Weights of a small GPT-style language model, trained from scratch on English Wikipedia.
Size: 11 layers, width 384, 6 heads of 96 (1 for keys and values), MLP 1536 GELU, vocabulary 32000, 43.3M parameters.
Architecture: LayerNorm before each block, rotary positions, biases, untied embeddings, attention and MLP in parallel.
Training: a variant of Adam for these matrices, 752M tokens, 5737 steps.
MLP neurons of a small language model. Each row is named by its layer, matrix (up: input weights) and neuron, and shows model dimensions 288-383. Each number is 128 + 24 x the weight over its row's rms, rounded and kept within 0 to 255. Numbers have three digits each.
Before each neuron's rows, "fires on" lists the tokens most often at its 100 highest values on Wikipedia text that the model never trained on. A number after a token or word is its count.

fires on: " =" 24, " of" 13, " as" 13, " both" 4, " up" 4
L7.up614:104094168134160145103129168134127151099120135102122160173148099156123100153154152139160100127118163092143148159149126104129150136146130094135134142143097127166107093107158116130109125108154130102127100159150172166155141101133127126127145151149165112126128122142079136122119124157113166122

fires on: " and" 54, " " 14, " as" 7, " /" 4, " or" 4, " the" 4
L6.up623:123139129147112106141124140092140115170165118131103134127148094123088110093138145151129101105142175119121141157086144149111161180148143133140094104108133148124071157115143151112141110131105115095126120149121113126135136151097105141135152103168107090143171118086107082109135121131152161111

fires on: " |" 61, "," 11, " York" 9, "tz" 5
L5.up1432:140133130126151124121111156157133126145092151088119180139135106076137166153130111111111098108157163105160121115143163136132122107097160133201117166148141135109119143116140105158136161150160163103086134135106099142178131128123135129161148169138138150070121131146123114135109110116149143107

fires on: "," 98
L7.up1061:100101171144126096142123120131157111121135141143143086117103146147161092108163112194105114090101116150083096124155169139098146170125100118142123154153120116122144114132119114112104174117185104176143168140142171136148145180130101138104135153138110053088155127120078172132106108099142141103

fires on: "," 84
L7.up1496:173117133141113105081135145123137117146151130163138103121140125124108116117175128151144130112135137119118095160122130125044143117150111092115094127147087082156139150125138082138157134101133107141129151159136106129156159110115138113120147151154155107134147134108040143118167106144137132106

fires on: ":" 20, " to" 20, " of" 9, " a" 8, " –" 7, " the" 6
L6.up673:130140143113156086138134141115121099127159095129154151157144136133108136133156142107148135152134151116105148126148133161164131110155169114147096077116140137104170119183125153141144117162104121146111134150137134136134150147154146131113147144141130107097131132150117138137092107146127121111

fires on: " and" 16, " " 11, " a" 10, "," 9, " I" 8, "a" 5
L8.up1105:142135114131128120113170158138168104143164159127157138132169100121094144124140144160101099130126129175140135147155141165076161125147115133151150101165149123193146092126087158106134126138088128136121089146105123104114127131161124141146108145151151156124142131181108111161141127078123152145

fires on: "s" 24, "S" 21, "|" 7, " Nov" 4, " Team" 4
L6.up334:172145126133126148113093115129097100140152140111141144117113127148143094182152137159136103136215137108119174083161131200162108123132108121105100109115121118164166128131122103131162112174108132145129133135158097107137126108142095112115104144116154119131135134126154086137101112151132102086

fires on: "," 48, "u" 6, "-" 4
L5.up216:101084108140174093091155167113108118149109193083158107127170116093095121131115142132136113122140164108123132162171189118115154120121113131150125116157100162132125129128121152134137179119128131124080122125148115138147153091137113125142156107094134163113140159086097094121124097090141138105

fires on: " an" 51, " region" 6, " m" 5, " |" 4, " the" 4
L6.up984:121100141125122120128124089106178108146091155126148123130104107125128099143154153199131074110105063148100129128175104182102119090117144163110141139141104152132142157163135156137153108114124127183132118168144135138136100120110093158115108131149107084129193130118119143115132097140143150111

fires on: "," 38, " the" 31, " |" 15, " to" 4
L8.up943:149128102094120154133110161127112107157165138114146116115163147127115165101142112166110146125141134095078117137122178137137141131104121119075118119124141095089121151146140102143147138111151118088114125156115100108174155134114119124114142123139131112117137168127097134155099089143127142085

fires on: "." 32, " was" 5, " were" 5, "ie" 4, " school" 4
L5.up1426:113127123100162106125141125085139125119163131099102097169136113099131108158148106123172159149110153126100126141147088188076125093100104153151062094126132142102120166127153106139111111162144154135144149139101144119133130106122119141146163174159113092128141117135113114133131096157146150099

fires on: "," 50, " of" 12, " this" 5
L7.up128:124129094152136152091121123112151123106173181098113143174118092123137094120169159129151082122088109116120131119142140094081109123152066069120129127126087090116140129102160128136105152167149102162125133174166161138119112111131113129136128155157168150149144057145124166132123128154141137122

fires on: "s" 36, "I" 9, "S" 5, " degree" 4, " Men" 4
L6.up1448:072102093131109106096140136111136152119117117130183138169150124104113138165105163136085128147142196179148146162141120134090109127149113096146089132171101118141096121103106129132116115142147144113117130105126134128119095109107146152142157154091129116140111135128147105110126138134116142087

fires on: " A" 33, "a" 9, " a" 9, " which" 7
L5.up642:099159095169149106104158145112156134103107116126130114126141107088074118133113156110108085104136101134107103108133187174145161083152090112127142119098101140153118120161171113153117157135126133145145115116153112175120155141125096104121094107115176096148129142138098102106173149102127174153

fires on: " until" 19, " since" 18, " to" 13, " of" 12, "–19" 6, " from" 5
L5.up759:137059134102112139132122099118129143138162131128108109116105111125109136149149130100147152152138138129082142120134100130154122139136136145123106156139113103154091148137181156162151117123132111140120148144129151129095089125132161141130146131130139114140144128133126139156146107126117142107

fires on: " the" 27, " with" 10, " |" 9, " by" 8, " an" 7, " of" 6
L8.up648:147117136136103142108160125091123171184134106093125131126127126148146150133132123200134130127159153133087115123133167178125109139162098125149079084157100106142078092144144100114132125150152089156122079139139131140110120118142117110117159105108142143085133170123126152109125092127126144126

fires on: " of" 35, " 2" 15, "dr" 6, " and" 5, " with" 4
L5.up346:083092158196119144122141152110149130159118135103097118095118097128136099126131110160119077146155151139132136174150143131109139115134139152141090123132117140160129130170107119133106149168118164156148102143150125126139169119154136157124123105100128139136153139163142146141137149068133139083

fires on: " |" 39, " of" 21, " same" 16, " to" 11
L6.up1377:139116172136085130116139102153138134122120168127108146118122092153138105157127136135181125161127129189087139116143164193166153135154161108166155106149142123183141193117134154158141145110117095149123151115140144153126100178126124162146156123104109145109174120162108157197121129140126125137

fires on: " |" 47, " in" 15, "===" 5
L5.up834:094120117104168077127144117151169137151075130127078108145100152130100120126162126096146128175147102098107144166107134112126136171112159143168125114107132136177104168122111094083132099143154157151108102161147111139123169136142126159148152132164122129094135142137124108146125155124158138111

fires on: " by" 24, " to" 21, " of" 17, " By" 9, " at" 9, " At" 7
L5.up975:122100140101135116143128135140155141105155129114126113162116139141130106158146126127124136117099181157098167128165102158131159179123151150191077112143135120179121119156143129138118116135119120180115122155107131113117130123117145118139122088155123087150100146102103106108155150156124148082

fires on: " |" 44, "born" 14, "-" 11, "." 5, " by" 4, "):" 4
L8.up231:149134134134138138123146122110143152127136126139136191130111115163121124123150125179122135133134147128125141124147114162117100142153159145123106141143135140095100096121157144114148122141158115154141131133119116143117110093129124133120153129114138136089175144172140099128124101127163141116

fires on: " and" 35, " or" 10, "t" 5, " all" 5, " also" 4
L8.up959:168146156106128118124150165099112119162124111113166119085145111122119127147168116153159116131171156171141092123129139125091120145167139120122112136133146139114104127157167123119142131103110086145109125135159155124134143171119133094137152166191118089124155094071087146141117152114148122115

fires on: " an" 51, "-" 17, " |" 7
L8.up733:165058133121170140129149087166186123168163144155132134135150172139148106134150108155132095119124107122138092131125115112127138138158129143131122115127147136144116130148114123130141081141087139083142147157149113106115152156151165128118127151126101162158165083130166169121106085130161082111

fires on: " and" 30, " of" 13, " &" 11, " to" 9, " or" 8, " be" 6
L5.up454:081110142163183095128147155134122114140123126118157171166176109096128127114133134140106133142158136105130183105119122136128123121147187117158130116106166127105161118165132121122139115134119145104192159141135098137136139133127108121123138091150116113134145123127143130098064125100094155135

fires on: " a" 26, " A" 23, "," 9, " While" 4, " to" 4
L8.up640:111114116182180120102118165105109116119132129112127129087157129111144116110096151139122076094112117132119111131125128127096172080118131090085124099147149126168156118124164136126112121121121129174159171158112162126156133114123118123140118071086149099087122135160088082133114126083114140141

fires on: "\"" 43, "," 13, " as" 6, " |" 6, " win" 4, "==" 4
L6.up184:115148136089154149126146127117133093124184170162133133125104135152130128141119127190132174155120133122088089106106148142139135114154124118092164133148108106146137154151133153146137158108136149098121122167128169116140096135166123130115133121112155120095129100085115113154112113155146157138

fires on: " and" 74, " &" 13, " or" 5, " to" 4
L5.up503:150133163155135088130130110099140158149094095115174153117131178137113142138115127108152118145096174154144116108117136104124155074133186073133152106103161166109153095162169180120078112125093136080138086138113093124161155135120155131149128116131129122103137133132123121133099137133108175168

fires on: "===" 16, " ===" 14, " 2" 9, " 1920" 8, "==" 8, "\n" 8
L6.up1183:130116127094145093097120095126105098139173127109140127149104122145104135171120138122160103124152156158112088160118134125083128130120106142123101115144141105149125149129134091097096119103166097143122170141080161169098171142134099174123162125112122111086140132138138126171149109144154125133

fires on: "-" 55, " |" 10, " on" 5, " in" 4
L8.up386:159111126161128124157122133091131121128137165146132205115120152134167134102174132157103110146099163115079127122168106149120163127109142161154133147157137145149107110137123151126163129122167136145118137148196121133123108118168146130131124107133126139142101100149129149127072100120097129144

fires on: " |" 45, " " 9, " were" 5
L7.up654:147112110093132124141181128132127098162130157113150167139211147115096132126085149127124098087127154141110110086169138112130161144140137101172127116136101138156161172156150099139150131104132102096133148160112150101098148127092138109146131165101131070167158091128125098101105076134153098129

fires on: "ing" 23, "er" 17, "s" 16
L5.up1328:102142136134130088073127154142103110136111143135126135125137124154162152154138126099124114115109129101102171138148145153103140141137124135135116153138128077152088105141087162163133147170102079153144099149117109136121109133088158140116131136115176122112118132174147115142117132072132128106

fires on: "," 26, " and" 22, " —" 9, " band" 8, " " 4
L5.up526:146134169143098117123150131154119121132146099109156110120173127130103114104127138118153112135187119139115119117141158144111156125130122137156125088157149144152139097086147105121138114159132108083065122154114116145134085130133144110143123116110176160131127102112089089112150099079121132128

fires on: "===" 17, "==" 13, " ==" 12, "," 12, " European" 9
L6.up1178:119121114109131101099138114138168092121132129099124125131120093110101095114124157150158100115134155121109105068106150088074119144143125116113102114123103109121093156077130143112098166111149074168126170185108161184112121137131120145154121126154126144129128190108124099094120092139129150190

fires on: "," 46, " |" 7, " the" 6, "C" 4, "." 4
L8.up1237:121127126136072118164177117104162117112123157114140084126094092142176133136170156168157113114117128172126144170196114127158150102143146128145135134146090140122103138098153164179164168130139093103139174180166181135161103133108136124128134122142108151123118129135141115115120131117168145112

fires on: " A" 17, " a" 14, ";" 8, " In" 7, " No" 6
L8.up968:093114137132127105146134145113127164152166130151137101129114097148096068130123137115146100130102116083109115098115117179149139126115147118126126095156112126114104138125138115141114122153143102093148131148148147165116160151100118129143111116139132131150173168124114100149125136111126134129

fires on: " the" 37, " a" 14, "s" 14
L8.up76:091143092099093118089155151128101119152083126129110136160175117103133117149116121135156122144123163153098157113167143164089111128144126092158120134145120100133098109084089131127144147187157104126097104126103156125133143074141121101122115173133175146114135113150111130139134120075134162116

fires on: "-" 19, " –" 14, "born" 11, " un" 8, " on" 5
L6.up1054:140102143130117120151144106116111154179139138092161181139209121138103175138135130149148133137098129112115183099099148178109124167127183155137159091149129148102114130137164115128146140138141114120102126162160094142128108132145124128150162125118106153105109153123123147144095157109108111148

fires on: " \"" 60, "\"" 26, " the" 5
L5.up254:136115148128096154130113091108112169137176139110095152107141151102146161121166145147125101131136121120118163111101164091169123084152098155152070052108079105108122127113165115111138152163170121108103133138146120158174121091142127136145159123146122145122146137154133070099116127113130132125

fires on: "." 34, " and" 20, "," 13, " des" 5, " the" 4
L6.up1117:137107104117142117141131139125141108133116133131123136146106151132120116107143170155077131117089134135081093115168135175123119100144080086166120161118111139157155112111136122141144171125139124120119143131135146080153143162126094162136165114137134104145103102161113116128127140088170117094

fires on: "==" 42, "===" 13, "-" 6, " ==" 6, "\"" 5
L7.up1191:112120113113147102104135158120149130167130108093152146130129154140115142148163121132151141120094145123093115136117114138098152147107117153116104146107171110139120163168088105134107110108158075126132098153119132186113144119157121201147159119175129106113085128125108104171119116105133112137

fires on: " is" 18, " of" 13, "ly" 12, " with" 8, " often" 4
L5.up899:122123132176121113129148109127138113125151141082142158125111090133149143149137113184110109155122128160087097139177122137094158152118134134117109125166137116147189121151186157114155113108153141139112127160182112112159137158150128155128121106135073126124142147155139143154100160068137120135

fires on: " the" 30, " –" 21, " and" 7, " 7" 6
L7.up1436:156124128123114128075095091114147166165142116092098146161169136136091158114083134149112121100120133078075116108155155156139112115126120148138077093116146103142133130170153149160169101197127103089101128146147077075137116129128147131139124163142140111116109162125132107107114106113150102127

fires on: " &" 29, "'" 20, " and" 18, " Or" 4
L7.up972:110070142095128121087158130132106125143142146146165139151148137117113142112153168118134117127170160129139139151128152131109168113145200136145162123124137121155126142181125133116083119118127104122107109133144121124126140107154147131164141135192146116153139120096102133158094126101154161113

fires on: " in" 35, " at" 12, " |" 9, "," 6, " Arena" 4, " University" 4
L5.up425:103129095101134127107148102159173150134116132090118158121083127142123117145181151134135118164129081074143148080128146161148159109127137129191130108120120129154142122112130101130161163093130141086102081144163105142147151100147132121144138139142172155105099169128111125158096151143140149160

fires on: " and" 24, "," 18, " &" 12
L7.up545:153137131100169101135171141084108106138145113146104137102126127106111134122139142152176152120166095141132080163185136125125161123154147127123119100123118105127109134097148122081139126141111165104105141117115114132184171091114117150146129097155108109143146105089104111152115085061143129130